Weights of a small transformer language model.
Architecture: RMSNorm before each block, rotary positions, no biases in attention or MLP, untied embeddings, capped logits.
Training: a variant of Muon for these matrices, 625M tokens, 4820 steps.
MLP neurons of a small language model. Each row is named by its layer, matrix (gate and up: input weights) and neuron, and shows model dimensions 128-255. Each number is 128 + 24 x the weight over its row's rms, rounded and kept within 0 to 255. Numbers have three digits each. A neuron's up and down rows have the sign that makes its largest values positive.
A block is one neuron, or neurons of one layer that tend to fire together. Before each block is what it responds to, as a language model described it from the Wikipedia text at the highest values.

Table header first cell. First header cells of wiki-style tables right after the opening pipe, such as Party in election results, Year, Genus, No.; also infobox labels like Total, Producer.
L5.gate135:113102181123096126162118122168105114112102118123125136117123109173122161149133129125135132135124146104126133097162120181113128122115143093155135157149116140101148081129141116152121136134085153179124121118119142155140132127185155153140125150127148138107083141155106129132151114122139151102103096167117152097144127116152132124136107135095139099166121112159170128118116115152154136112093
L5.up135:116134118123127129103109154123135111131109162129132134105176123136128083117092140115154153120118127148075151141138185132060094163122186123131125130159135128085095101106151142106121117175135132133149139128102151197104088135142132083149132118135111084166164100129130132153135101142155144121123145118083147107141105142100102107151137145110103144100163143138113137158129134169165141085116
L5.gate321:130118164129153129122099145114137143121150131110105128116142098145118128097111122128137112151078080145154131113146112110150169137069169131126098115127146143109140184127119160115146117162164159135161129134147147120106182116147156112149128128061090145133125108135187155126123114167159141156101120096095135120137152166095099108154120086090126157162132113094122150148130131149087140133126
L5.up321:115124104103146139151152122125129161108103108121095136133116180100129119119131163139134163159135051116143126134099125139153130144088150115135103159135104155161149124134136139089120136152145130091121152139131164126098125136100084167145154124139148147078134109102140101128113159085103145149135129111130127115128090141140106136167135125098107195143138143099104095130151105108113125114138
L5.gate337:138139169132090089187114135113152105099120131100156180130145105135099126152111144104090135184152127131082124152142116143119145095128151124142095118131123129124123126135154068139130135131088179125121124131124130180167152175123119133160155122133163136195148132155146154143107096110150120136088123151138173156147139135116098100099105137111149117171084097134154161122099131128139143127121
L5.up337:116133159121149164104123150132107130156116086085079114115189150178075117107168161135069124146126134106099131102148119167107093127094165139100152115104111135142112111098117126165144089135137122180148133087099116128134133138148117139126085157123118160159103108118110104165144114132140137112074146123118105091107149093100150131112115144112166135137132162128106156132076162112112170111151
L5.gate390:158151112091160111135089137150138154088124100085146132127125159137102099152091148120141069134121143158106166127130138110116147140111129196125132096118140136165156129134148172134078075135108138130127132094096136152134121121163155102139114201078130134125130096122119140157170091123158115133113142159093130137164158131157124166107118098103092096185113114092137168110143086141131138124122
L5.up390:129107168109105156159111055166136101129135132160092103071103152130137171129110146108146099168140117151125144094137145101135098104093140071063124098105142146132126142139116115101109112098121133124105137095119114106158124140096121175139131149117102131113112149098086130130134118113093112150152120115141183118133102124117107131154124143126100099113141153095092149137177102144114092110090
L5.gate505:074137091127114124111131156143106079112117118118146121138153141114141136112155130150115143137098122172139108132096174082133125106101164108151093143135099103119153065096144135109128125075104128125130084173135128169089134143129128137111092137116129111154138107116118111127146101136095148158121153107118186120144112165144132116130086119066168113113123132110133147155156153099094166105132
L5.up505:103137140132074154134104101135132098144103174099124103104145143136162132155116112138143113119137111149129155121125141115104138082155134151141094152153132090170114112145108123079131157100130130091122116137107132080104089140107121154169123185102122106102132127127159155120081094122099108125089099080126168138112146123126116103126138058135085152097126100140139135143138149115123128145128
L5.gate560:162175132158181127166116159120122157125136098105130154109140095142086136149110106124160113130125114059157113126133138085104194101080140108104109113136127134130115158114087093149130127125086068121161141133139119211182095110128149120186126121098163151123127107123142123137135171124125094117135099129160119145124115129123157129145103115155117135127135114129125155133110140147126154157136
L5.up560:131142178112084113122133082139080128149165155055124137138130142147113116115145174072118138147087113131102150117135103134106107120059117141148157089148137119119102132153173111113121121167144134155127145171114114158146114082138100139150128097153161129150152186113155078136132139141145107099112141115118106119113134140136139107118150158103139121151128141136137148113116134128130142159153
L5.gate671:149136136153159148092176127116148173076093104096114146101126134150153171157116122120137162108143152124122113115117139127095156104100141141151138126139109096115109102093100120152124102109100167129101121073095152148146163142104163094103126137140111198097143117126164108114183089149108122161124134099147103116130152076101101157129115131120113129172131142156112064139125124125142144107107
L5.up671:128148105193108146151154102120093152120123123107112114149138109114152099101097140119145135114176169124129109097145171089109162127097094109143192102111135096071115131116108112164074152116117131097106108107085104153128114164102169149117096162124145142150144115153158100112098175086123128146100120122157129125151139176133138119126083159130107109167090128113085117186107151122117137121087
L5.gate701:136113095133093151111146122115117148078111097110116108135131185147113165126109122124094091122182171132153143158149128135115119164166145105126116160143093140165127101145179110172147090151089128144123137151145098118136137160114141120147119108076137099091134111112120093131127106123152120151117174147140092121094108159114126150116137133154110139184108119176128107113098087117099136098110
L5.up701:127135114154157132149102120155126115143119110111117112095150143129085118108139168137133137104138149127110206149101122138090106181111116085073153142117081110117185136167104144160101092093113118136102137133161153128149131161126127139128139143128105123133169114102135136124133108121131125113147118131098169127104148134133131091106175152123124095140121131163131138116162145137119148074142

Possessive apostrophe. Mostly the apostrophe in possessive 's after nouns and names (city's, Colombia's, Christie's); weaker on name starts like Mc, Ch, and n-initial words.
L11.gate61:086110115146125098151103123107137131143139114133131055104133113118080122075112146131163128162131111137124145128167130198096143112134092144089140138103145106131153129144166154108117149140123143138134169148133136106139104123167132117117142091136160134128073105111110093118127095189129149115170091153139122156100094121162117125111145102094129100135116105114142121103158132135148109147133
L11.up61:128106117125176186129121109126145138115133129143130108125105149126124076161083129116137142151122122172130105171129119110161124120141149148121134142097125132165145150163149069128095165104143113113108157068132137125114133156160146091120156148170168086119123132148108127150101119170126167126122162101117143154140123128128132145132139078120138148128118135137104135140140166147141112117127
L11.gate400:124123097150107148119122102117154154115133104131124116138111106126139127159133157172144099129133178147190146120121110116122093130103108069119120135098110155127143066151127095106101110126131134129166133151086138135163132146114118092131124073135131139160109103139094123116083137131148149105129147149140099127127110125168144101165142114140071118086140135132135135110125157143124111103103
L11.up400:099102146129102101110123122144149147137118096172155109150103188137164145127126111139131116115123133166123138123084112100120176133161124144111098161130175150120139100144127114114099117140121165145111146123129156142143174106123075172131151147175133140169161132137110140143136156150122111129135112123142153146109152115120138161127147131089120102155128099109148133139118148093129119132119
L11.gate423:177192112110124156167102069163136165102145115135146137152077127190141083111140107115148156126129111131120158173111132148111106135137143137158117142096163124145154075090122110104144142114117131103170164110087123159132084179128161122092119140158146111113144114147102126108113103137175156119111100109128133105076100105164154122183161111179153133144090139129137130124075115125104142122141
L11.up423:095163175114147157094154100116157129129130110130124178118125140123101119154087149123150128116179153105111088143086126150090163140170108118144098127140090109095115117111146108115116144139124136129115166137139140141124101157092131136114120122128113139174117115131127123147125121169131142143146099132090100121144090106135165109146085107183139134152089166119166167109121135139077132127137
L11.gate500:116119111109133148130155143119181123128175127108113111154130171122120145144159149125119171131105163128147134108109128096138128095115132125144128154097125168153153116108136102126145140068140134095149104116127105178085145158119099127142073152174125108138132144125151100132104093097173103143099139113118147118112113044155142135137169120145146103114153165146133137128119136136149158075092
L11.up500:145152118092100095130128117095105092113134099110092115193141117154138129132117175131117177126125126161113098129132136100138122123176098119111151098113154132134095127111108133113158132103126100150123131119129125168107131133184127147163161113164145120166126126115122164100154114117146156153114153091122158139177099143168166112092126111115150133135184133137164119062139128155133139130109

Approximate-quantity modifiers. Words or word-final pieces right before a number that approximate or bound a count, such as more than, nearly, at least, over, about. Weaker hits include stray word pieces (afterwards, troopers) and table-cell numbers.
L10.gate481:113110154116155128151127139143119138123107073125159102172130136143140098142150135122148123140118075103090140126129127141170101065143110163102137158152080118116163129119134134148129133143167107138132159062099112138133117095124129118143153147139135138102105109147077090164095127159132144108119151121133118118144124114158141122128161135115093105115102103147168159114151126119126146118119
L10.up481:158155145125152146130127093152139115093109175170097142160116115145107095133160118171134154111109130156145139095131134107114112109098109114103139149178084115134141108128152109154132132134153093102059120133112129110109132141112127097112148118139120077161130134102118105148162156133124110124143136118113157062130184164109182145141104101117097102138128147136134121086160154082148116144159
L10.gate517:150140127162101053167130109082152115127111132155121141127127126132092143111121158170146128145140128142129114116120112131110114114136132142153129112133142135131113152105148122156113141146164103109105189135162120168113132085077116148103129103096107147118092119154092156131156131098156138130091110062104122111135109136121114080117156147069080127122137127115109127111086199112164157138125
L10.up517:121203136115156131096101145129117150138157081111124119131159121185119090119128117145173137122142089140090144129174103100127148062111110135120142144091145133118106124114100122139161165126114100138146172127182097166140110106112107142143129099146101112118144140157094132111124114109149103129150155116108133101123121114130119145112089098122108131122087145167108120109103156153153111161130

Possessive apostrophe. The apostrophe attached right after a noun or name, mostly the possessive 's, as in airport's, Louise's, Israel's, and It's; weaker on hyphens and mid-word pieces.
L5.gate172:131115169149135132166124106145143116137135108134171136146145140129124139140085131119154126146134143128110176140112147088132119139097147125187116157159137084122187139119138163125090079162138175165091101132107146090078074117159157115090145159097104089123154147162151134121132166118137122152111115095128113093092116100093146159077111147131112167118112141117108162145134095138129139107135
L5.up172:135078171118129118132112106141138145130161122124147172150093116131045128120131130128105130117137132131083110083154144106083174151163137114146141131131122127090095128090115101109154158124168102131105106116168135102114105119144125130137163172114121128164086120123119100145160086112132091123103162104104141156110112154125133126104147139117146142131115111129123102124162108109117153119102
L5.gate241:138132073099115109099108114163112128096169121123137099132128104148141118105159128124104095105094105085130107101140120144141142167141102155085142173152115141127129092105081156148136149130128129140144071143096120109107089108078106108116107169162114149127117123152121105132129101115133124131133110128175137108126137108109137115135124136198133110164133113173127116118141115151121114153077
L5.up241:116115137142140147159165113146165121125117164154112111122133104111126068133141121129157134117126116149147153115113140110135116099138168112122144104136158161147120124077142144100113131144141136118137085174121113122085123118170140130116139137101120079145135148127123155122119159106139125128119091074118106151127131182133093138086156135128166122077142159120149085107114134095108144115115
L5.gate415:092098110125116128124146112112151146148194135108128121149118108131121117116138144140113116157114134127167134153096131077117096076073127116151149094103076170131141148115151146150186159106144140116102131094129103138108170112149108142073145132117118129127137147137126116095125083151125154154114073129144118127141142136128162147078098115089129107110114134129127157112107099106107119118117
L5.up415:177150158148145133084148127134189096110162132111117144092150113141165166123149151119096083118104101151138161147117170162123143145097159135143161118132141094101139106144109113152122146145153121115120194156158101151144152132121099133108129182139112128127110102125142129110133136122143171131117137138121132129112113132174088143151105163127117126109109145131117102072106092135127113098090
L5.gate465:082113130159139131135143111137122145095145121073128128102157106135156068104142134120150115069124100134109166128133115157102114143115094125125144150164096129122133155116081127101126121109105135086153119112152120111142134107142111146147107086085111099097148147131128127134133161128142142141112167149101137117099138095161139159095155119148166147110180123112171116080154128162129139112169
L5.up465:146152118106132125116111099110154183132126106116157131131167093102138102149133133132161152134172094172134150138150154097131120150104121158128134129155170094142144137134101146131091149133093146089157110115154096094133111109167133091141081086140141159100116155127127107125117172161120122104126105138148125125125180119130121180125159112112145179155098093147118152154114178153148158181151
L5.gate514:169157160114134147140131132158092125163176105114113125113128155118143158109103105157114095157130155181143136113088141123135121120082132174108136109115142139112106127129182165098063140111090144120132135126091139163132099100148129120133094139159133121082165111151099110118105158152085148153116152133125157107146127142143143108154092143109086121133132121096160140141112154108112163092116
L5.up514:131107153116108159120122095117150129109121133130169114105184121147113118128124144170133124094093095161133192153107156111141153136159131133118079112116143151154130095136168108097166107117103140087154132124105157161115123088143161153136199113106156131144121121126100072154124089145133140154137135143124180092135127131164146135124134121131148147142111115158122122124142091144123149126127
L5.gate541:129102163127134142172108098147178169112161161127119129110116100106150130155098158135122151139108097170142094143085105101128145120115128167122162168096151082147123162093142112148072145111100121133149157124088119151135121163117172126130122107112131125151155126130159149132153129116091131179145138069131127167100097124136122111083093145123079112111126108111122128192164131094126157080152
L5.up541:128138141143112178151105115098134171119168139123151118139140141128113119115117144157103130156082109137138118134127157139130085131146108153120148144087123146125139142161158104122116140105114118132117149142116141155136163113150144142164116125161118122168116083110151162098094087129135136149108154144114124161086143145163113142080099087136090159143155147170189089141120142116125161101152
L5.gate543:149104098143149155113126137130125145153148163131138132121078100160136139087097182109186129141125133088127085120119121123133109129133147147123131133099140133181084125111135114127137136147119163118149108150098132114115143182112109141153106082146116175148090145138155170159148114097139132118109099101144118094119091142107112154124153134114124128108156114155127121115140145129098128126102
L5.up543:055144102132106127120152076166084140075129141151101133099186131193144175174095146145148157090161128137143121155144104099132131167096135142128121117080081131116121120146126103103101143154098105111122119139130103125134167141091144144160150102092142153138165114167164111148139125097163163113091120115108100139102121148140163132124123128168112137152148118147119128126116085115125145154140
L5.gate647:140138104161127168112101095101109116112145124130143161104146151091105157123161085144174166121135129129128140128159140040116152085125125110128143082111170148157126087107119097137104140166109144173142096100117086152134103145123175098114100103128125125125149135102124169137096092149088161144147124076113116094167119118109149176153146108140162133106136176151147129123114085138123143120127
L5.up647:121140148171183132121100120146122108058147103130108139156098139098121141067122095110158128133127137155166126121159159111119127147120065112113149138139127110124142104103136125106086135156093130124132141139102145124153130170162093117192090082126152155179157106100135138117096104104157148114143108133146109107137127138132112135164146112137167114067169161141151094096125104121141147083113

Possessive apostrophe. Apostrophes after a name or noun, mostly possessive 's as in Gargano's, Women's, Madonna's, plus O'Farrell-style surnames; rarely other tokens.
L10.gate268:124124139113128132123142139140112129097137157127141176109135174113129151150119144103141159089127163129132132150095142108130120144163154087109084118157131123143162154116146093116167162119103154145105113101101151154185101166155132164117116182104182098139126125153097129151181106116148129159116139134112107099136147097149125085127094121108116142104121098095137123130129066129110135081149
L10.up268:115117153133151131155133160121111152161067143151135140150179163102128130151123183113136132077084125104164093146125138092104140110142147135115095108119170095150144111184146126132149105138115101136119141109093126083105139142179115125097147102158144149124137088136140160114097118126139142119118124113148143134119109132098125128140136152127123093121143109131131148078139146151148126112107
L10.gate424:129155155147112114146123166066136097144121136110127140110111154105088119186110137117155128143128144114100118100177101124090150087149120167164096108096128111171095125134123165115114122112160135098171154113094090166113134095119183146128118113112130163161145109119130141164092100128096129144152121156094135115154173067146137114116100129085145132152153092133156119110115143137195145111122
L10.up424:103147133112171119122095093139147148112141104138136099130143109168116135098118132139094122157108083128145168158125104157125122135136156103138136128088128143155110095113151127130111142196113099096155127165118136081157106100130182141166103137124121092100099100109136116109070147147126159096127120103115146111094117109140147128139143099121123122098161086129109108091094094139111140107145

Pre-modifying adverb endings. Final piece of degree or manner adverbs placed just before what they modify, like al-most, n-early, clear-ly, only; also hyphens in compounds.
L5.gate73:123123111113122141139126123106123146139111133097146163128114128158112138138123157148125097113086123124159090138105129144104129156173109161153156152169117097108143140146126164171158104144127173136113164140108155103142114092149159136081122151108113191135088131102168131166072097128128174066128152191123150108125142096124113128157102139141084126142163177074141108147158130138106151101126
L5.up73:123150120103099127127139111144132125154106118091145111146155168117144156126105190095126100085153150149141146123149184128142147155140134129091168114171117107116089112083103111133097142120135128168093095098127113095100136119140140103119156079100147168119178164140174099156131095115137168098157108124070126156143163157111091147128092140155146124121131108172129117120158149107140147104120
L5.gate128:105143107144118121135072117138129129143124122095115132140119094165131122163135090122147115131128141120173130051141128181123111133105104115143161182123134160124112144116152138147129099137099135132164111111111156149112098126091098121100134131097151140109122090085129095157116129098085120126130133137089119188133174121115112153153143130111145124127172133139141090108142138142111118149108
L5.up128:125142098132130141109126103126149170111113150124167157178179174155113113171143154134160171171146110117134143143133141106141111104112106124150171135139119081090115143115106121107115118137115126109113145142123130137096123103178169111127133141143151162108136181115089075097123107099123160111114166147106108138127114159144168126098150124145155149145122160136111158110099139139163117098089
L5.gate165:133159099125139184120103134134149150114064090141114129088082114080156115150108139090131106143155114147137116152142131128112159120132138174123077114139123135126173160132100086135106101130144138157136203089108133146122102147129088140130145129116188125148096098103114114104145114130097114125103091183111107125122148168088144129142110106095125146114158099142117122098099115141085103103111
L5.up165:124131150094107171184140087135156131135152144138121115092100112120085135157100171150090114093155154137152128158197149113131159132114094107072145111151134090151110090137114118130110147141107091118095185123173150104087097155130125111106145119107169154124110118128127128100097156135140115154139118151111114125105060124081158103129105139092143119133113143156109153133120093146100158131137
L5.gate187:109145173106145084099112122141122165111153185102141111133134141126116124124144135123091147151076142116131123103140137107104094123152094152097124127120114099130135123169133093141132157167113150159140120117169159145109103117152137151099136143181071106116143124148116138134124142116157116128117118105134140099169168129134140143113120146165073115094115151107128102109164160124153130074122
L5.up187:156108155170139123105131153114128145164111154093168117149131114144098135120130127155130116119090143151119112113123121179106098127136114133103140098112078138145126131196176144134108154125114134119138120137176127154135102113156122147079127148180102104107118126105118073156114116094135159096106149098122098103122161155124133131111131126123071141187101150089124123139187173149125143092084
L5.gate377:078118098163142163135108133113140154138143127130133137130079179121147115119135137148124117147155139163139146122113141112094152143103123164167145104130119164101115123165133096136104118150108130163169104150122114100099101138096121146093087080156143110116098188089130132123110117165125117091157111206156108112105168127106108147133121080074111126158100147164124137117118102090112101124104
L5.up377:073138178135144154117183117136096126117112126124144148153091130125110142155102123139109041134127142134131130124107146108121142096138134101116111094121090109082131118195135106171118079148151145124123157139124087141155114099112112110098120147109134135183083196096144123134126136168164139089138137149145076146100143144135125154114084120117131090110110171139131123171105157099081108113150
L5.gate592:113133101150111117145111125102116104131145123123155167144085168142108101114150143094072146155120115149122118133162118127124084100081081149135118131152113109133172124102121152124101121151112186160160148126116121166141100162115183151132083103104142152139100122146093128106110123107086160115131159101100139089111145142152148096161138156180099129117166119138142166141187110086178120125161
L5.up592:107124145151130117116155142118111126117130104128109133112170124109128104091087137158123116135121148157116116167111110146122090165160149100093139120140117108156136142108086124107121177152118117164060131161062107091168123127178101084134118142121102136147151141133102095123125117144129164082127124114120121065102134152160126138163106130135143108139125138128137130098164127090160139133104
L5.gate654:161110131136121137148120176114121152144139121147164153079081085128120106146145132110080088099127123083146089114080129117118101140150109114114090132133079110144087141125132064128164165116121117125106155122097111153146123143134155152151152165126123162150135139109097124123132099109113125120124144141105110109067119096143133108130136146115134108134166186154139123101115157133144122157091
L5.up654:132109125161116143098118086130138145126127144106141111121072183148064113115139090126111146086141134131127119140115088151176104148124175103103123143130095129114156120143103110145167097136128131113144157120133145175135137163136097115090110117104152152164107164103126083144117103161159165100160117110136151129120122100115145107166126096109129166080157184134104102109150142138128135133115
L5.gate690:137094140113162123136155157132092118135105085114126167156152164154152084116130124110124112113147134100127106083154117123158150137127102128103124137075145130125107125138061142146136152101152093144130117106110159140100119096132136129085129125144146151137130101134097107137109118058111141083109128098128137115166153175124114145147143102074082126110151146129093156119146126093133139112114
L5.up690:125100093137148176118096113145153142130104136119104109126096124088130128166147121139093119131105118140123152101096106138108132158126129111075144123182104140132127208107106090099082095135152150156123145119105132136134130145168083128158126151164115125102147185121114108128096130130112088110183097180120151171125156150142146126132123113124142126090079120130085169125143133134151115104154

Plural noun endings. Final pieces of multi-token words, mostly plural suffixes like -s, -es, -ers, -ies, ending a noun before and, in, of, e.g. warts, windows, lovers.
L11.gate257:124126117170162140060158163157138119097124154069130103080144104119093114119092108112106131117098164112133124129151152122188105149133118106116122152106144133148155127122123140128158143119132190128106170099108128184099126144130123091120157152095177142077112128137166123122153106125106117169129138128127138074153098106120112139120107159138138147085140140156126104138166141091154161122107
L11.up257:085152099144132141116134152139090155124159160121111122142079149126131071130135158118119105103090119126120142168159102109139151138152092091149128167151125114139153154146128124119137120118179146164142157134123102129148154107135131112156114193126109130071114139130116126115134112147124112114141107121131121129143129110150102139111192132134162138094098188157111128130121128164099099123120
L11.gate271:133121128134128092098108099120100133125125116122152106113158121096140145106127162148142171104124120151111175142135125121120114121098117106137085130127134111094128136137163143099128135116161152097082096129148174136130144103157096177187137113141082137152114163119083112137097149125123086119108082108110086130168097143130152058145176127142130060135116108123134116152145167128118137129129
L11.up271:153066114105164066126094163115169135148110115107141145190147081153162143156124100145110149103112125127131133139118106129116128121082136126124097119131137162141138185130189122135175157144145125150097101133120136166146101080130110176103127153156155120140123151136146119144112094127139155106154121139118137130130120097121125095161131122135122105126080137147168116133119086114157139144144
L11.gate595:108133121176101145136120172133161134079113122074148145132101131149155116116106154124110123125113109107125187125179174117157132126138118117097103150148112168148068119124124094120169147122155120156070135068118096125117169122116135146106132177132150169088078130121126093088095152114082112122096119114115095107068148124105141114131123146112132146101107141133134061140090133118129126123088
L11.up595:123102125110094147172183128124138125125106094112078161125109109110186126098152133112150162120129138128126131113163173125136163114144136090143130114125118118145119124167153124166143172160140162116114161116106119160100103123136107129150123171112150100116109150154129141107106114138134101089128184126122116141108083110147105163124168119140093097136153135168111144135149096106121161106102
L11.gate600:098102123156091128164123143105134119141074131077132148144106094121147118123138145086092097116109131121128137097165145134100164143150122115128125087136157117147123120137152137130110156085092127092119142150175134157095138074168087121088117126148152114129121118124138052136116146117116140106161125117092152164074105098112104118091125121117090163147141152102094144146128103077150101142138
L11.up600:132132088105169143131110130135102135138144114103148155102158093115097148081132164136148174146106125126189139148180121156117134162144114116133094071129144156144076156168147125142099122142124129133115147094145097150166110155101081132115096123130152090115090155134123112126146164098134140120114154119146093093100158102137070159120145102136089110111150123121115177119107101085147139135120